MLP neurons of a small language model. Each row is named by its layer, matrix (up: input weights) and neuron, and shows model dimensions 32-95. Each number is 50 + 15 x the weight over its row's rms, rounded and kept within 0 to 99.
A block is one neuron, or neurons of one layer that tend to fire together. After each block is what it responds to, as a language model described it from the Wikipedia text at the highest values.

L3.up232:57 57 41 30 47 65 49 49 51 38 29 50 89 49 67 40 30 79 43 50 36 32 66 78 22 42 41 87 73 31 69 34 25 62 71 60 61 59 25 20 55 38 74 43 57 26 37 37 62 58 48 47 63 74 48 37 36 48 62 31 62 47 43 31
L3.up936:23 77 48 46 41 76 49 38 50 34 52 45 90 54 65 42 51 71 56 40 49 42 45 74 36 51 73 47 72 35 65 46 37 49 76 44 58 99 30 28 60 20 55 49 22 61 45 47 55 50 27 32 52 78 39 42 30 41 62 40 40 55 40 25
Description: Abstract nouns for quantities or processes, often the final piece of a word, in technical or scientific prose: density, reaction, compressibility, fraction, overtime.

L5.up336:61 52 49 49 60 68 51 45 24 26 50 56 61 45 23 27 63 49 47 63 65 44 23 44 45 39 50 37 58 41 53 61 60 30 55 87 59 56 47 59 40 90 30 51 26 59 85 35 25 51 56 69 60 72 50 50 64 74 48 49 60 50 53 29
L5.up380:34 54 80 80 50 43 51 49 42 50 41 52 81 42 39 65 53 57 44 62 39 78 58 43 42 41 62 73 80 61 45 49 47 34 79 86 32 53 22 29 50 39 83 35 46 65 69 34 18 38 49 53 49 46 40 59 53 58 61 39 47 40 21 44
L5.up679:43 53 60 56 36 51 75 59 15 56 57 54 88 29 58 48 64 57 67 36 65 56 42 51 53 41 65 80 82 30 60 50 35 67 49 60 46 47 24 48 55 56 70 57 44 68 70 51 35 60 39 51 55 36 46 47 56 64 65 60 37 48 43 29
L5.up1112:25 59 45 53 44 52 58 53 63 40 20 65 59 49 37 59 54 66 45 38 62 30 57 38 57 19 16 14 66 56 60 61 27 54 70 41 38 68 52 29 55 64 37 61 42 45 79 44 59 34 54 52 64 38 58 52 50 65 37 55 64 31 58 46
Description: Periods ending abbreviations inside names or places, such as U.S., St., Jr., p.m., L.A.; weaker on later pieces of proper names and table pipes.

L5.up520:16 31 42 58 55 42 61 70 26 45 32 60 72 38 55 32 41 72 59 40 58 49 56 94 52 62 67 56 47 43 48 45 35 40 51 39 93 45 42 59 19 68 64 60 40 42 60 80 71 38 41 35 65 61 99 46 54 50 49 65 25 38 31 44
L5.up806:57 28 55 46 72 59 72 47 55 92 44 45 70 54 61 34 27 67 46 09 36 57 72 56 50 47 30 71 89 42 56 64 26 74 87 64 22 48 26 23 32 53 45 55 47 54 57 70 12 37 45 49 44 30 66 63 48 48 17 38 55 30 63 53
L5.up838:55 36 44 75 65 58 48 67 57 47 30 56 88 55 50 63 54 39 43 52 58 53 68 47 41 51 20 46 44 38 51 54 57 45 81 42 64 57 26 28 61 52 46 47 69 43 40 62 62 62 53 54 55 43 69 56 53 46 44 07 45 48 43 54
L5.up1027:65 07 38 47 50 89 67 70 49 60 48 48 77 53 52 43 54 53 34 35 76 38 52 50 38 40 37 43 60 34 47 43 03 51 58 50 09 66 33 59 76 56 47 54 41 55 44 65 63 52 52 39 68 42 41 49 52 86 45 47 28 56 36 53
Description: Prepositions or particles required by the preceding word, mostly "to", as in contrast to, according to, due to, access to, along with, as well as, set up.

L3.up121:44 73 44 70 86 65 77 46 65 47 65 40 27 48 53 34 61 55 74 25 78 48 40 48 51 35 56 41 69 78 16 41 33 55 45 68 48 66 45 51 63 53 71 43 53 67 50 46 34 30 74 42 53 30 53 75 17 48 53 30 64 15 61 46
L3.up711:26 49 46 86 39 49 60 57 32 57 49 56 43 61 48 39 48 52 55 45 43 48 49 70 29 21 49 86 69 51 43 64 55 79 72 79 59 77 35 31 43 74 49 50 28 73 79 58 45 31 67 51 59 61 81 53 40 72 46 32 42 50 44 37
Description: Month names inside full dates in biographies, infoboxes and tables (2 December 19…, 12 April 2010), and more weakly temporal words such as since, after, before.

L10.up65:59 20 55 33 48 40 31 61 49 48 69 49 33 27 29 31 43 78 27 47 69 23 43 47 39 42 61 63 44 13 42 38 28 49 65 59 49 60 54 56 60 75 58 29 54 67 81 43 27 28 48 33 45 34 45 82 58 39 33 50 46 37 42 66
L10.up184:54 51 54 73 37 90 38 52 56 67 60 47 57 62 58 55 24 51 34 46 52 73 16 84 40 51 51 75 51 25 48 40 34 93 59 59 52 64 31 47 43 90 46 63 50 60 55 59 46 23 57 37 50 66 42 63 38 67 47 87 43 69 42 44
L10.up319:64 48 55 62 61 92 41 54 53 73 69 87 55 36 45 75 68 47 57 58 46 43 78 44 43 63 41 55 72 70 29 06 53 62 65 65 70 52 29 47 52 69 74 39 42 63 71 58 55 60 46 19 66 39 65 73 41 51 64 51 42 47 34 63
L10.up389:49 20 24 45 52 52 44 63 53 62 33 44 66 57 41 46 41 19 34 44 36 63 40 51 40 52 56 61 53 47 67 19 25 88 50 66 62 51 47 54 50 49 26 45 48 57 62 51 72 18 30 41 43 44 48 48 45 59 39 62 56 37 21 39
L10.up478:49 64 62 56 43 61 30 68 51 46 18 62 63 62 53 23 46 50 64 41 63 50 57 50 24 45 66 66 42 08 36 57 59 74 49 47 29 48 48 34 60 74 49 42 36 47 54 56 35 27 50 57 41 53 50 54 32 24 47 48 50 30 42 53
L10.up692:55 56 61 34 50 74 36 47 47 54 41 85 44 28 29 41 19 64 58 49 48 39 35 47 28 64 46 48 57 84 49 40 52 65 69 62 53 50 54 34 19 48 45 54 57 65 61 46 73 31 44 26 41 64 40 45 48 75 60 57 46 36 33 62
L10.up822:50 50 55 22 52 49 64 55 44 50 60 50 42 74 41 50 40 59 34 52 73 48 56 27 49 48 47 55 42 46 46 44 45 61 58 73 46 56 83 51 46 63 34 49 36 73 50 76 61 33 25 25 51 55 42 64 20 55 37 57 48 36 64 62
L10.up856:53 55 50 58 37 40 33 57 57 37 67 53 66 40 47 40 27 55 62 58 34 60 45 68 38 52 79 55 37 56 17 33 68 70 47 41 58 54 68 18 62 44 63 47 41 45 62 24 44 47 46 25 55 46 54 55 33 23 48 49 74 35 35 61
Description: Fires on the last piece of a word split into several tokens, often suffixes such as -ing, -al, -ical, -ic, as in thicken·ing, myst·ical, coast·al.

L10.up144:58 40 51 36 47 50 67 75 39 90 21 44 52 68 66 35 46 49 58 55 57 47 56 42 34 35 39 68 40 53 55 52 41 40 66 52 45 51 51 36 38 55 67 56 60 56 36 38 41 55 57 70 78 64 66 27 39 56 55 59 69 23 44 44
L10.up464:41 18 49 29 55 60 66 44 55 71 33 54 67 45 37 21 39 39 52 49 30 46 73 64 35 38 41 36 63 51 38 39 48 29 38 34 53 63 58 39 55 57 73 52 69 53 18 64 48 48 41 71 80 66 54 35 35 54 54 55 32 51 76 57
L10.up506:23 42 40 41 48 57 58 63 49 45 43 52 72 49 16 17 65 42 51 52 53 45 63 59 15 55 58 49 59 30 30 31 46 52 21 54 61 61 37 47 74 57 53 37 67 64 36 82 37 58 42 26 68 27 67 38 60 62 42 78 83 40 55 39
L10.up693:31 58 72 33 81 37 49 48 44 34 69 39 39 41 41 47 42 47 23 17 55 59 46 49 39 40 49 40 47 45 48 69 31 49 43 78 74 68 65 44 44 99 42 59 56 65 49 51 47 43 62 61 63 60 71 71 35 41 51 54 39 33 53 51
L10.up846:35 41 52 65 71 42 53 49 46 64 25 21 60 60 35 43 31 66 40 50 39 26 64 40 32 54 47 58 26 05 19 47 33 78 50 54 53 65 70 61 63 62 56 24 47 37 41 55 47 33 31 48 72 76 41 46 43 42 51 42 55 33 68 72
L10.up880:57 52 48 31 77 60 73 44 61 69 49 39 83 37 53 23 53 84 54 52 57 13 48 47 29 45 44 24 72 31 46 26 37 50 39 28 73 41 50 52 68 64 70 38 37 62 49 66 18 48 42 53 61 40 30 41 48 68 40 56 38 50 42 61
L10.up943:30 48 53 45 79 49 46 52 21 35 58 53 47 30 53 29 48 29 29 58 71 45 36 37 35 49 60 42 71 23 44 62 50 84 30 53 53 53 35 57 68 74 62 49 46 37 64 63 49 66 26 61 53 70 49 54 54 86 68 64 57 26 46 48
L10.up1123:84 48 29 46 56 61 55 70 40 46 48 53 70 50 30 18 60 45 52 73 62 53 63 53 35 60 41 40 39 35 64 43 43 99 64 21 31 69 40 36 49 65 63 46 59 39 37 41 23 56 33 50 68 59 59 34 40 61 47 47 55 49 34 32
Description: Punctuation or line breaks ending a clause before new content, strongest for colons introducing lists or quotes ("as follows:", "including:"), also periods and semicolons.

L3.up709:32 37 60 44 56 45 50 42 32 46 34 66 55 37 41 50 52 60 60 30 85 72 58 39 49 23 37 38 42 65 61 60 58 38 50 30 31 67 55 72 46 99 55 56 60 48 49 77 77 40 44 47 39 48 23 36 37 60 36 70 45 58 46 62
L3.up970:67 62 47 58 44 38 38 35 53 52 50 58 43 43 43 52 52 65 62 41 61 72 79 57 54 27 74 50 28 72 25 52 51 42 37 40 42 47 59 53 66 65 47 65 33 59 62 71 49 45 99 70 38 55 38 43 29 59 43 64 72 34 50 35
Description: Word-piece tokens inside or ending a personal or place name that was split into pieces, such as McCa-in, Ed-ison, Kres-kin, Zü-rich.

L3.up794:43 39 58 64 59 53 62 56 49 30 58 51 65 50 48 40 32 45 27 36 56 52 70 58 38 39 42 42 71 48 34 49 38 46 63 44 44 65 21 53 61 65 59 69 42 51 56 54 58 45 61 42 65 35 51 46 43 69 42 46 74 47 33 41
L3.up1052:43 15 67 43 59 53 78 49 54 42 39 45 52 48 29 48 49 59 43 53 40 34 78 57 64 39 47 36 70 37 47 68 46 56 69 39 58 64 40 45 61 54 52 63 29 47 63 64 53 36 62 65 72 52 64 40 44 69 29 55 69 41 43 31
Description: Subword pieces that continue or complete a word split into tokens, such as detach-ed, part-it-ions, cres-cent, plus some whole words like present and regarded.

L10.up69:26 55 51 57 94 79 64 62 42 47 60 72 49 76 48 34 38 62 76 35 57 42 70 42 32 58 88 86 54 55 71 35 51 59 57 49 31 80 40 50 63 61 56 76 54 54 38 71 47 49 50 61 70 88 31 67 26 38 46 38 30 41 53 45
L10.up603:76 42 58 45 73 35 56 60 36 53 61 33 56 68 39 38 20 56 24 39 63 62 24 38 35 54 32 61 44 43 32 20 48 66 71 66 55 52 56 40 59 73 60 42 61 76 65 42 58 48 21 62 68 43 37 39 37 59 38 35 53 64 38 49
L10.up647:60 40 61 40 89 66 49 38 48 40 73 59 58 34 47 42 31 49 54 53 58 32 45 29 35 63 43 61 43 47 52 62 67 57 68 49 46 60 61 37 52 69 88 51 27 67 69 68 51 48 56 54 74 55 60 66 52 26 42 57 29 25 43 44
L10.up865:20 35 61 49 37 38 45 54 67 59 26 49 50 38 64 36 51 69 36 00 45 41 52 55 61 32 37 64 56 46 20 29 17 58 49 56 46 46 44 50 47 57 48 34 57 48 46 62 68 08 30 61 58 43 66 51 38 26 32 32 55 66 49 47
L10.up940:59 50 39 60 52 55 45 67 48 61 63 72 45 44 45 39 41 37 21 56 45 52 57 37 49 54 55 56 61 17 58 38 21 74 60 81 48 44 25 75 16 45 64 61 39 74 44 38 59 42 44 34 67 43 56 78 56 58 24 51 60 58 41 24
L10.up976:68 18 33 36 40 66 19 17 72 56 35 51 73 25 64 39 48 42 63 41 47 43 66 50 35 30 45 70 47 47 37 56 41 71 41 48 48 64 59 48 68 60 62 32 41 71 62 50 62 47 36 43 67 55 61 53 49 47 30 24 39 27 28 38
L10.up1052:34 67 33 50 41 59 45 26 60 61 69 47 75 29 26 47 38 49 40 58 46 43 32 71 37 50 53 80 16 15 52 29 44 46 58 45 55 51 57 73 78 66 50 41 49 79 52 57 62 34 57 44 71 44 47 39 57 36 67 39 52 43 49 64
L10.up1155:47 53 28 64 74 26 56 59 34 35 43 40 51 61 35 29 60 40 35 23 40 54 52 66 30 34 25 74 48 26 54 73 22 70 70 45 53 70 55 61 38 72 37 58 32 60 45 72 49 73 59 49 43 56 14 55 56 51 57 37 66 44 37 24
Description: Final subword pieces that complete a word split across tokens, mostly suffixes like -ed, -ful, -ous, -ent, -al (emin-ent, cheer-ful, distor-ted).

L3.up813:36 70 62 62 39 53 41 63 44 66 49 42 60 46 49 36 44 58 51 33 55 50 57 45 50 46 72 52 62 38 20 52 53 37 43 53 48 55 21 59 88 74 83 42 47 63 69 67 57 55 93 45 66 37 57 47 36 66 36 27 60 48 23 53
L3.up1050:39 51 51 51 65 64 66 57 46 49 57 32 57 44 24 45 30 53 39 41 64 44 42 53 37 47 62 40 56 45 27 63 44 28 38 61 58 62 34 73 63 88 86 64 35 59 70 77 38 50 72 36 74 37 54 63 46 58 48 62 56 30 17 34
Description: Periods ending an abbreviation inside a name, mostly after "St" or a middle initial (St. Croix, David M. Shoup), also possessive apostrophes and middle digits of years.

L10.up336:47 54 65 55 72 34 69 47 46 53 39 88 28 52 34 55 71 60 45 47 60 35 53 56 39 11 62 39 87 73 29 54 78 59 44 46 56 50 79 58 54 52 57 88 47 45 59 57 55 76 57 70 48 73 56 52 48 42 54 44 60 41 46 29
L10.up581:45 76 48 39 71 64 27 62 65 33 61 61 92 46 49 63 49 69 39 58 61 63 47 53 55 26 74 39 53 23 57 59 55 22 18 56 75 36 71 83 44 51 72 69 38 50 46 66 46 67 58 60 61 56 57 41 44 54 29 62 39 36 27 51
L10.up737:33 55 62 63 69 45 59 42 54 31 61 62 75 59 43 45 40 58 49 62 49 40 41 59 57 28 57 69 71 55 22 50 20 52 86 64 52 54 61 24 71 65 48 80 62 57 51 61 41 47 54 26 74 51 54 50 26 71 32 35 53 65 33 31
L10.up888:49 48 62 67 70 55 51 63 29 53 52 55 65 40 39 60 60 47 84 30 91 64 56 55 69 19 42 35 26 56 37 57 40 53 45 52 51 46 41 74 72 68 46 45 51 53 60 65 24 32 63 63 44 33 58 64 55 76 32 47 61 57 25 49
L10.up1007:62 64 57 39 46 43 42 73 55 35 52 42 48 37 29 41 36 81 47 30 43 41 34 53 71 58 34 65 63 64 42 36 44 38 54 64 50 40 52 39 63 53 53 38 44 52 57 55 56 47 41 52 57 35 19 40 38 53 36 36 50 51 49 55
L10.up1051:39 43 69 52 63 28 39 48 48 53 57 58 81 52 53 52 28 88 56 47 30 60 47 61 44 45 35 68 41 59 36 31 33 48 57 52 62 51 53 40 63 78 46 46 73 50 75 73 24 47 73 51 56 60 78 72 49 87 55 52 45 64 28 42
L10.up1067:29 60 56 53 76 60 53 73 31 35 13 70 31 34 10 48 47 57 57 55 71 14 45 33 32 45 80 67 51 52 45 43 55 61 48 64 47 53 43 41 43 53 65 66 64 43 63 58 77 31 50 30 59 38 87 29 42 63 43 48 36 27 36 47
L10.up1206:49 59 40 32 69 43 53 54 40 48 34 48 50 47 33 50 54 54 34 01 87 59 42 19 30 49 57 35 71 57 55 42 52 61 70 31 43 46 65 48 49 58 37 87 66 63 61 72 48 37 57 23 67 27 53 55 39 70 57 62 42 43 25 30
Description: Final word-piece of a multi-token proper name, mostly a surname repeated from earlier text, e.g. Pomp-ey, Clap-ham, Kres-kin, also places like Toba-go.

L5.up168:44 53 43 57 76 25 55 62 47 43 46 82 61 52 23 42 31 61 27 43 35 39 73 49 12 52 48 42 58 50 39 40 40 43 55 48 64 58 40 59 44 64 87 81 63 29 66 72 66 48 75 62 78 34 46 83 26 71 63 67 42 33 62 36
L5.up342:52 37 52 74 71 66 40 68 55 40 38 57 73 43 51 48 42 54 30 59 44 45 41 59 42 48 37 49 50 63 39 59 27 58 65 48 52 69 32 18 34 75 67 57 50 35 28 55 60 42 34 18 46 68 24 51 36 63 45 46 50 44 42 40
L5.up351:23 26 53 64 58 46 49 47 12 42 47 41 39 22 61 46 38 85 33 56 41 27 30 47 51 47 49 60 61 26 43 55 32 37 41 72 44 52 53 57 67 29 64 49 28 64 56 60 63 60 24 53 41 50 41 65 29 89 39 50 62 47 60 35
L5.up621:53 57 52 47 61 70 31 46 55 39 44 44 54 75 58 31 11 46 31 48 67 46 67 41 25 28 38 59 55 21 64 45 59 36 33 56 68 73 45 54 74 58 86 50 18 58 61 37 62 45 52 36 64 53 53 68 33 39 56 46 67 31 32 41
Description: Head nouns right after "the" or another determiner, mostly abstract ones followed by of, that or to (possibility, presence, ability, need), plus heading words like History or Track.

L5.up420:44 65 67 80 66 50 40 44 19 16 43 72 42 43 44 38 32 53 44 80 49 52 71 40 64 42 67 42 56 90 35 65 47 34 51 66 67 48 30 68 34 56 42 65 44 54 68 44 59 28 64 30 51 61 63 37 58 66 18 54 58 34 49 37
L5.up601:48 67 38 59 69 47 50 64 26 51 67 37 62 72 38 52 39 53 46 47 62 56 41 34 40 38 87 42 77 95 34 56 57 32 50 61 30 60 45 42 54 59 46 99 60 61 69 41 48 34 66 53 58 52 62 31 50 67 30 48 40 34 15 25
L5.up1033:32 36 45 77 51 66 37 66 40 59 43 65 40 47 25 41 41 61 56 52 42 32 83 59 48 33 38 58 56 72 45 62 54 44 71 57 68 72 40 65 22 54 53 76 59 53 53 67 60 31 57 61 61 74 57 36 72 55 37 61 64 36 31 37
L5.up1088:43 70 60 70 42 80 57 79 51 31 32 72 45 56 31 63 38 82 58 38 63 20 45 41 82 35 46 64 45 66 41 27 26 44 52 52 40 53 45 30 44 43 49 63 62 73 49 58 48 45 61 43 44 33 51 36 43 44 38 56 40 52 35 23
Description: Final word pieces that complete multi-token proper names of people, places or organizations, e.g. Spiel-berg, Modigli-ani, Tajikis-tan, Canada Revenue Agency.

L5.up81:66 62 42 49 34 46 85 59 57 61 47 61 62 29 62 34 09 71 52 21 42 66 37 50 53 45 39 49 53 49 48 42 38 73 37 30 31 45 53 21 52 70 52 63 50 58 41 43 53 74 40 50 62 44 28 55 21 77 65 45 66 66 48 39
L5.up347:34 43 52 67 35 41 72 65 46 53 33 88 68 60 60 54 51 50 32 58 39 49 50 58 43 52 35 48 46 81 18 49 41 69 52 48 56 53 50 33 52 46 54 50 45 77 27 52 41 54 42 49 62 51 69 31 55 60 61 06 39 16 39 48
L5.up376:47 55 50 52 51 34 97 56 47 51 44 73 40 60 60 37 61 70 58 50 51 36 52 52 57 52 67 64 69 38 51 49 39 68 55 49 32 48 58 36 36 61 68 71 47 29 54 53 11 40 20 40 64 53 01 32 48 56 21 63 58 29 60 19
L5.up1026:71 41 33 57 51 77 64 41 41 59 13 34 55 25 35 43 02 42 66 57 48 55 54 34 33 35 29 70 45 85 55 59 23 35 63 33 49 36 36 63 61 26 45 35 58 44 34 55 55 52 68 31 25 60 46 27 54 69 62 49 40 40 71 58
Description: Word-internal or final pieces completing verbs, often after prefixes like re-, con-, ex-, or third-person -s: reopened, confessing, reveals.

L3.up1018:21 12 38 55 36 67 56 53 49 51 57 44 48 28 40 35 52 44 32 35 65 59 39 57 33 43 65 30 77 36 46 35 65 58 45 66 57 59 47 58 55 39 62 34 36 89 55 41 33 38 44 41 60 55 65 62 48 63 49 56 45 40 12 55
L3.up1113:13 41 38 80 40 64 49 46 56 44 64 33 57 63 38 36 47 45 29 53 69 59 30 67 29 43 62 26 75 48 41 37 60 50 54 66 48 63 45 59 43 45 54 61 35 74 56 34 47 15 57 45 64 43 65 50 51 58 41 54 46 45 13 41
Description: Continuation pieces of proper names and acronyms in tables, infoboxes, bullet lists and section headings, such as DT in EDT, CA in NCCA, and Lloyd after C.

L10.up154:37 52 55 59 38 61 44 68 40 51 32 76 56 51 74 49 39 85 26 38 45 55 41 53 44 41 28 42 73 61 37 36 68 56 59 47 54 72 47 44 33 49 47 58 38 45 76 51 56 09 31 47 57 43 42 62 47 36 42 66 88 43 13 44
L10.up281:36 37 63 76 50 61 52 68 41 62 72 55 67 50 70 34 63 58 31 26 57 55 73 35 32 38 46 36 58 30 34 31 37 68 47 53 38 51 40 62 81 71 40 28 12 62 52 65 50 23 34 42 66 61 46 65 37 44 55 28 44 45 54 50
L10.up354:26 31 45 83 71 66 44 91 57 30 55 40 87 50 43 46 30 91 45 51 41 70 45 75 23 58 31 25 51 37 56 21 45 73 50 57 59 53 35 54 67 57 68 38 43 61 61 61 51 51 43 59 44 45 67 60 32 74 57 64 57 58 51 48
L10.up588:09 63 60 43 65 65 56 55 49 31 53 60 52 58 60 35 58 63 25 51 49 65 57 55 47 40 54 28 54 13 48 55 51 70 76 57 65 52 37 29 66 68 42 50 24 53 49 46 69 47 41 37 38 30 36 78 23 44 50 49 89 43 35 41
L10.up640:69 64 33 46 56 74 71 73 62 31 37 39 56 36 48 47 29 62 44 48 77 45 59 87 50 46 60 37 40 46 37 40 60 73 46 56 61 47 39 60 50 52 51 42 52 52 70 51 58 38 49 50 60 58 76 59 57 47 31 53 41 21 39 51
L10.up705:50 39 53 54 61 64 52 53 47 45 42 46 29 40 46 41 53 73 24 39 45 52 30 32 06 50 75 67 54 26 35 43 46 78 49 52 37 42 61 17 47 81 41 33 40 72 62 59 33 29 47 44 74 38 42 35 52 44 39 69 32 33 47 66
L10.up987:14 47 44 37 60 62 44 72 54 46 33 34 75 50 42 36 30 60 50 48 36 59 39 62 28 48 59 53 43 34 49 28 72 65 81 59 43 56 25 55 71 76 56 32 63 68 49 58 70 18 21 30 26 45 53 72 46 56 50 44 46 47 03 65
L10.up1174:36 33 36 38 54 78 53 59 56 46 45 50 61 42 58 43 29 35 46 39 48 45 48 36 23 51 77 46 65 15 29 58 48 61 42 38 51 59 45 46 44 61 33 67 44 56 67 69 69 52 74 71 69 48 38 27 77 95 41 61 58 76 48 53
Description: Prepositions and determiners in time phrases just before a date or event, such as before, after, during, following the, until, and upon its.

L5.up237:51 50 24 58 65 68 56 48 19 20 47 35 87 66 33 46 43 71 60 41 58 24 70 52 43 41 18 37 52 56 27 39 23 56 50 64 77 63 49 55 46 59 94 72 33 59 54 54 63 37 62 51 47 51 31 60 31 63 53 65 36 25 47 26
L5.up684:35 75 99 70 66 50 57 55 21 62 52 44 55 54 44 73 58 60 47 30 72 36 63 47 20 28 46 58 72 32 49 43 44 32 40 24 63 62 47 56 53 96 47 65 59 69 55 90 44 41 51 46 47 53 75 52 60 59 28 61 90 47 35 49
L5.up794:25 45 66 99 52 36 62 42 53 07 39 47 73 51 55 44 54 44 41 39 51 60 62 47 32 48 39 55 39 69 43 32 47 58 48 31 54 54 63 50 44 66 55 61 61 61 41 71 56 44 59 51 59 56 36 67 35 33 19 42 68 20 50 35
L5.up900:41 25 45 73 52 37 75 64 41 62 57 53 68 49 74 54 41 52 48 40 54 59 30 75 32 48 45 52 32 47 65 45 34 72 25 59 50 65 33 60 39 67 76 38 59 60 43 52 63 42 54 71 47 16 29 77 36 46 41 60 59 59 27 56
Description: The second newline of a blank line that ends a Wikipedia paragraph, just before a new paragraph or a == section heading ==, such as Biography or Cast.

L5.up381:42 38 70 49 81 40 44 75 32 57 44 58 93 45 54 44 46 56 42 37 73 37 39 47 27 26 53 37 70 57 52 32 65 73 51 24 76 52 49 62 50 59 10 62 53 62 56 54 47 40 27 52 61 61 80 54 60 61 51 63 57 41 32 39
L5.up524:32 48 38 53 54 66 68 39 47 52 42 52 83 57 60 53 64 55 56 46 62 50 55 53 25 34 37 46 77 35 32 47 32 75 53 34 62 75 47 71 44 64 36 67 41 60 42 39 27 43 62 52 25 57 63 37 59 50 22 42 31 60 24 28
L5.up801:55 60 51 40 65 54 64 48 55 55 67 59 72 46 45 51 46 50 46 60 66 45 46 52 14 67 43 30 60 31 36 36 61 90 37 42 58 48 51 50 48 55 31 53 45 24 59 41 50 61 36 35 39 60 46 50 39 58 59 41 50 41 26 47
L5.up902:39 50 52 52 41 76 42 43 36 63 51 51 40 63 50 42 53 56 56 57 53 30 67 50 52 47 42 38 85 49 19 61 44 61 64 51 37 61 58 06 57 51 31 56 51 60 41 46 10 47 41 63 30 87 64 33 60 67 65 73 61 50 41 53
Description: Sentence-final periods in encyclopedic prose, often ending an article's opening sentence, plus the closing == of section headings like "Personal life ==".

L10.up26:43 43 73 75 62 36 40 59 47 40 56 66 42 73 38 38 21 63 62 63 36 52 57 40 61 30 31 50 57 39 36 57 67 51 58 54 76 44 45 54 48 64 52 49 35 53 68 89 30 31 30 67 54 58 26 66 63 50 51 47 32 70 54 43
L10.up78:60 58 47 35 63 33 75 71 49 41 29 56 89 31 28 27 53 76 57 58 55 47 62 50 50 28 41 63 67 60 45 46 44 53 37 54 48 67 41 27 28 52 41 47 55 48 54 65 40 54 51 29 61 93 37 53 32 60 55 54 65 48 36 57
L10.up509:66 19 76 54 54 37 52 91 47 78 63 47 42 26 30 35 57 56 45 35 40 47 55 63 47 57 37 31 67 52 47 71 57 49 47 72 66 70 45 44 52 63 31 37 41 60 57 77 39 43 39 61 65 79 37 40 28 59 39 35 49 57 44 54
L10.up579:40 29 43 37 49 29 46 41 44 71 50 23 77 46 49 23 70 51 49 36 38 34 73 34 64 45 53 43 35 55 51 56 49 42 50 40 62 72 39 36 51 79 38 34 56 54 59 66 74 19 41 60 66 51 47 57 32 63 41 24 71 36 88 66
L10.up620:34 57 61 61 70 39 74 52 23 45 47 72 64 37 45 28 47 78 68 41 53 68 66 28 35 35 56 36 47 35 18 50 47 44 37 40 40 57 38 60 49 50 44 38 64 60 69 57 25 53 54 58 78 86 68 64 50 32 51 35 54 28 59 57
L10.up713:53 43 49 45 56 34 45 66 35 62 46 41 50 42 54 03 25 60 53 52 40 59 71 41 43 69 44 40 34 41 68 49 49 49 34 51 29 82 55 50 45 56 69 29 70 33 46 71 29 34 51 57 47 52 56 72 55 49 47 10 63 35 63 65
L10.up831:46 37 80 76 67 39 58 73 32 47 47 45 60 65 42 46 51 78 42 48 36 60 44 27 47 39 45 51 63 60 52 56 36 45 34 32 70 62 71 49 69 40 36 44 39 50 77 73 47 61 67 68 70 51 46 37 39 57 23 44 67 45 60 26
L10.up1071:59 57 58 54 51 52 47 61 31 36 36 72 71 51 55 18 64 54 62 45 66 46 57 57 48 45 29 52 56 51 38 52 35 27 47 41 41 69 59 16 68 68 46 51 66 42 62 59 56 63 48 26 45 47 55 54 30 52 44 47 53 64 57 69
Description: Tokens inside a person's name just before the surname is due: periods after initials (K. C. Jones), first-name endings (Shir-ley), "and"/"&" in name pairs.

L10.up207:24 53 45 50 59 54 76 47 57 47 33 77 48 48 56 31 72 55 19 35 37 72 73 69 20 49 43 26 83 48 52 34 44 64 81 45 63 61 44 56 68 69 23 55 27 84 56 52 67 56 35 20 82 28 61 33 19 69 77 64 75 32 50 34
L10.up240:62 51 67 66 24 86 70 63 56 47 24 64 41 59 32 57 46 47 55 65 62 49 65 51 62 55 60 69 60 83 60 38 42 32 40 60 74 46 65 63 50 68 65 82 50 50 52 47 58 44 60 51 46 64 70 61 44 33 53 83 99 39 38 22
L10.up487:18 24 64 39 52 41 60 45 57 47 54 55 66 44 43 25 41 58 63 65 57 27 65 48 24 35 47 48 67 26 36 23 47 56 60 87 50 60 52 68 46 56 28 38 21 38 19 75 42 51 71 41 44 61 57 57 51 61 54 44 37 33 69 53
L10.up542:42 43 67 64 60 60 52 80 66 62 30 44 62 43 36 42 71 56 56 47 57 48 60 58 53 47 74 40 60 29 40 44 29 43 86 37 44 61 28 79 77 74 51 43 62 64 43 39 42 38 56 42 56 33 50 69 45 62 24 39 47 40 39 28
L10.up566:43 48 45 34 46 35 70 62 35 41 44 48 59 48 37 67 64 52 47 47 69 50 55 59 47 33 38 64 75 34 79 69 51 42 78 48 71 66 45 71 60 32 70 76 47 19 36 60 64 62 59 45 52 56 47 58 30 36 33 65 82 25 60 37
L10.up818:35 47 79 48 50 50 55 50 75 33 66 56 50 48 60 48 67 72 62 54 55 75 46 77 40 55 40 64 66 33 68 29 45 78 54 39 53 37 38 31 55 64 62 51 42 41 47 44 33 50 60 34 59 43 53 53 31 70 45 59 72 67 48 33
L10.up873:35 54 44 50 58 48 50 35 56 52 63 60 73 57 55 61 23 11 23 24 58 36 73 47 55 63 52 62 60 44 47 60 33 71 47 61 69 61 67 62 55 91 36 50 35 60 37 61 34 38 48 24 59 67 18 35 33 98 63 56 59 24 44 41
L10.up1124:32 42 52 28 58 56 78 57 61 47 24 53 40 65 45 43 40 47 34 41 53 40 78 79 32 66 41 77 59 46 52 50 49 76 47 63 53 49 31 75 85 37 37 61 41 50 51 72 73 50 47 52 61 52 53 55 42 79 36 39 54 37 50 37
Description: Word-piece fragments inside verbs, often motion verbs before a preposition (descend-s, flow-s, moved to, went), plus split words such as pro-ven, pro-ud.